{
  "tie_embeddings": false,
  "optimizer": "muon",
  "lr_mult_down": 3.0
}
MLP neurons of a small language model. Each row is named by its layer, matrix (up: input weights) and neuron, and shows model dimensions 128-223. Each number is 200 + 30 x the weight over its row's rms, rounded and kept within 0 to 999.
After each neuron's rows, "fires in" lists the words (lower case) most often at its 100 highest values on Wikipedia text that the model never trained on. A number after a token or word is its count.

L3.up200,189,193,231,215,191,183,205,192,188,241,234,227,184,236,213,221,179,217,187,144,271,126,229,190,197,247,186,159,191,205,169,188,165,217,246,183,187,203,121,215,207,190,217,221,193,153,216,228,212,210,230,188,142,141,246,201,204,215,197,188,208,168,195,170,190,212,217,152,236,179,217,195,256,155,159,179,247,183,193,201,195,169,212,187,179,172,184,185,174,191,208,197,246,179,187,193
fires in: "national" 23, "international" 16, "professional" 14, "european" 9, "social" 6, "regional" 4

L3.up182,182,164,207,195,183,176,235,168,232,195,224,207,172,210,248,238,211,169,205,206,221,167,248,244,213,146,172,211,209,252,137,211,209,187,241,230,144,172,245,235,216,217,214,246,228,195,193,186,190,215,229,241,183,173,214,188,227,191,191,151,213,204,193,200,244,213,233,227,251,205,211,192,187,155,138,209,204,274,273,213,259,175,216,214,187,219,188,201,121,160,191,209,263,177,178,237
fires in: "no" 46, "without" 10, "number" 8, "ft" 6

L3.up167,203,235,186,250,248,232,244,177,174,159,166,200,185,211,177,265,224,263,182,217,197,195,191,200,228,187,172,162,200,185,188,198,200,166,181,174,200,238,142,206,221,240,194,210,151,244,172,198,178,180,246,195,199,239,159,155,207,174,187,149,205,148,192,224,273,207,193,158,200,233,204,226,203,163,223,241,235,175,265,167,195,244,259,163,202,233,190,223,160,175,246,194,232,174,143,181
fires in: "women" 42, "children" 16, "those" 7, "meeting" 4, "meet" 4, "people" 4

L3.up147,198,192,214,186,191,272,199,176,198,188,224,159,189,207,174,174,206,163,231,224,208,171,254,199,280,179,203,179,170,155,210,269,166,258,184,220,152,185,229,186,198,265,172,178,218,185,198,240,231,237,185,157,218,259,177,190,172,193,220,180,140,207,204,169,181,219,172,205,260,197,220,272,209,144,175,174,196,274,208,217,220,218,176,179,254,167,216,247,166,203,237,247,230,166,175,203
fires in: "release" 15, "serves" 9, "wins" 8, "awards" 8, "performance" 6, "osage" 5

L8.up976,201,216,151,194,191,218,177,216,169,207,238,226,137,160,183,185,192,205,160,238,210,146,196,177,213,153,161,183,271,225,243,174,231,200,176,231,202,218,193,188,217,198,269,222,172,213,235,177,219,225,198,194,165,227,260,197,206,209,203,178,244,222,168,198,217,242,210,169,201,143,229,252,190,180,238,191,226,199,204,165,209,214,198,202,198,223,238,265,193,170,205,200,197,233,170,201
fires in: "after" 25, "until" 22, "but" 14, "and" 14, "since" 8

L6.up763,221,158,188,149,170,176,205,246,211,171,164,181,229,152,139,192,196,227,212,236,185,189,146,215,197,207,204,202,183,190,208,179,178,196,160,203,188,236,180,167,185,208,183,171,164,219,230,160,283,212,192,196,164,208,272,218,207,213,218,218,273,240,195,221,204,184,220,222,201,198,197,190,221,191,182,185,199,209,258,193,192,215,190,183,222,191,179,196,214,185,211,226,167,199,172,148
fires in: "total" 16, "utc" 13, "town" 12, "km" 11

L5.up877,175,219,200,209,206,180,139,217,214,205,200,179,193,237,215,163,160,236,179,220,241,217,182,204,225,139,210,162,220,162,105,195,216,119,173,194,187,209,223,190,180,218,169,152,178,227,192,229,216,176,159,185,200,182,217,222,224,194,187,185,214,177,234,170,209,245,165,181,196,212,214,173,230,198,210,181,198,153,216,222,207,223,195,230,195,222,159,216,146,179,179,222,200,147,155,209
fires in: "and" 38, "soldiers" 8, "ministry" 6

L3.up396,177,199,200,167,171,224,217,153,199,220,210,246,144,148,168,243,199,150,244,194,192,177,164,182,205,219,225,175,224,239,239,218,206,167,202,136,180,186,210,215,184,217,168,217,172,155,189,236,197,206,188,243,177,217,224,225,165,225,222,172,190,179,222,217,188,192,167,162,234,227,192,205,204,188,181,174,216,231,149,241,203,152,154,206,220,162,246,193,195,196,149,205,214,185,183,175
fires in: "team" 34, "station" 10, "band" 7, "nation" 7

L5.up613,162,181,223,226,221,243,183,149,222,193,247,171,139,184,257,198,237,175,180,192,201,211,160,181,181,244,189,203,238,183,195,223,205,201,238,202,229,167,184,160,229,184,226,153,217,211,153,219,201,243,243,208,156,175,186,189,180,173,207,133,166,189,194,132,181,245,176,233,229,247,210,158,208,200,104,213,234,173,205,260,206,198,252,259,171,191,180,185,192,242,159,179,254,164,202,180
fires in: "no" 22, "production" 12, "record" 8, "racing" 8, "records" 7, "construction" 6

L6.up596,159,228,202,205,173,199,225,211,157,205,177,195,234,217,204,185,215,183,204,210,208,158,206,226,206,188,220,200,200,206,203,166,235,175,230,242,171,175,165,239,241,152,201,222,182,249,133,204,221,211,115,217,184,227,179,211,202,219,140,195,225,254,201,192,186,205,169,208,155,228,156,238,211,201,187,208,212,253,216,198,194,200,182,187,141,190,178,251,178,242,172,198,155,216,202,169
fires in: "of" 36, "a" 8, "during" 6, "department" 5, "since" 4

L3.up139,217,197,225,237,161,226,209,194,212,232,222,208,251,207,241,218,232,195,230,212,176,230,178,194,194,183,193,232,234,209,246,249,199,251,210,218,177,174,185,245,172,180,161,217,142,193,207,171,159,204,204,186,181,196,140,210,159,213,235,196,161,193,237,248,193,229,180,177,221,111,201,155,167,222,153,179,212,130,192,218,219,208,233,241,205,184,165,184,196,243,212,132,204,168,181,229
fires in: "from" 51, "limited" 6, "rio" 6, "limnic" 4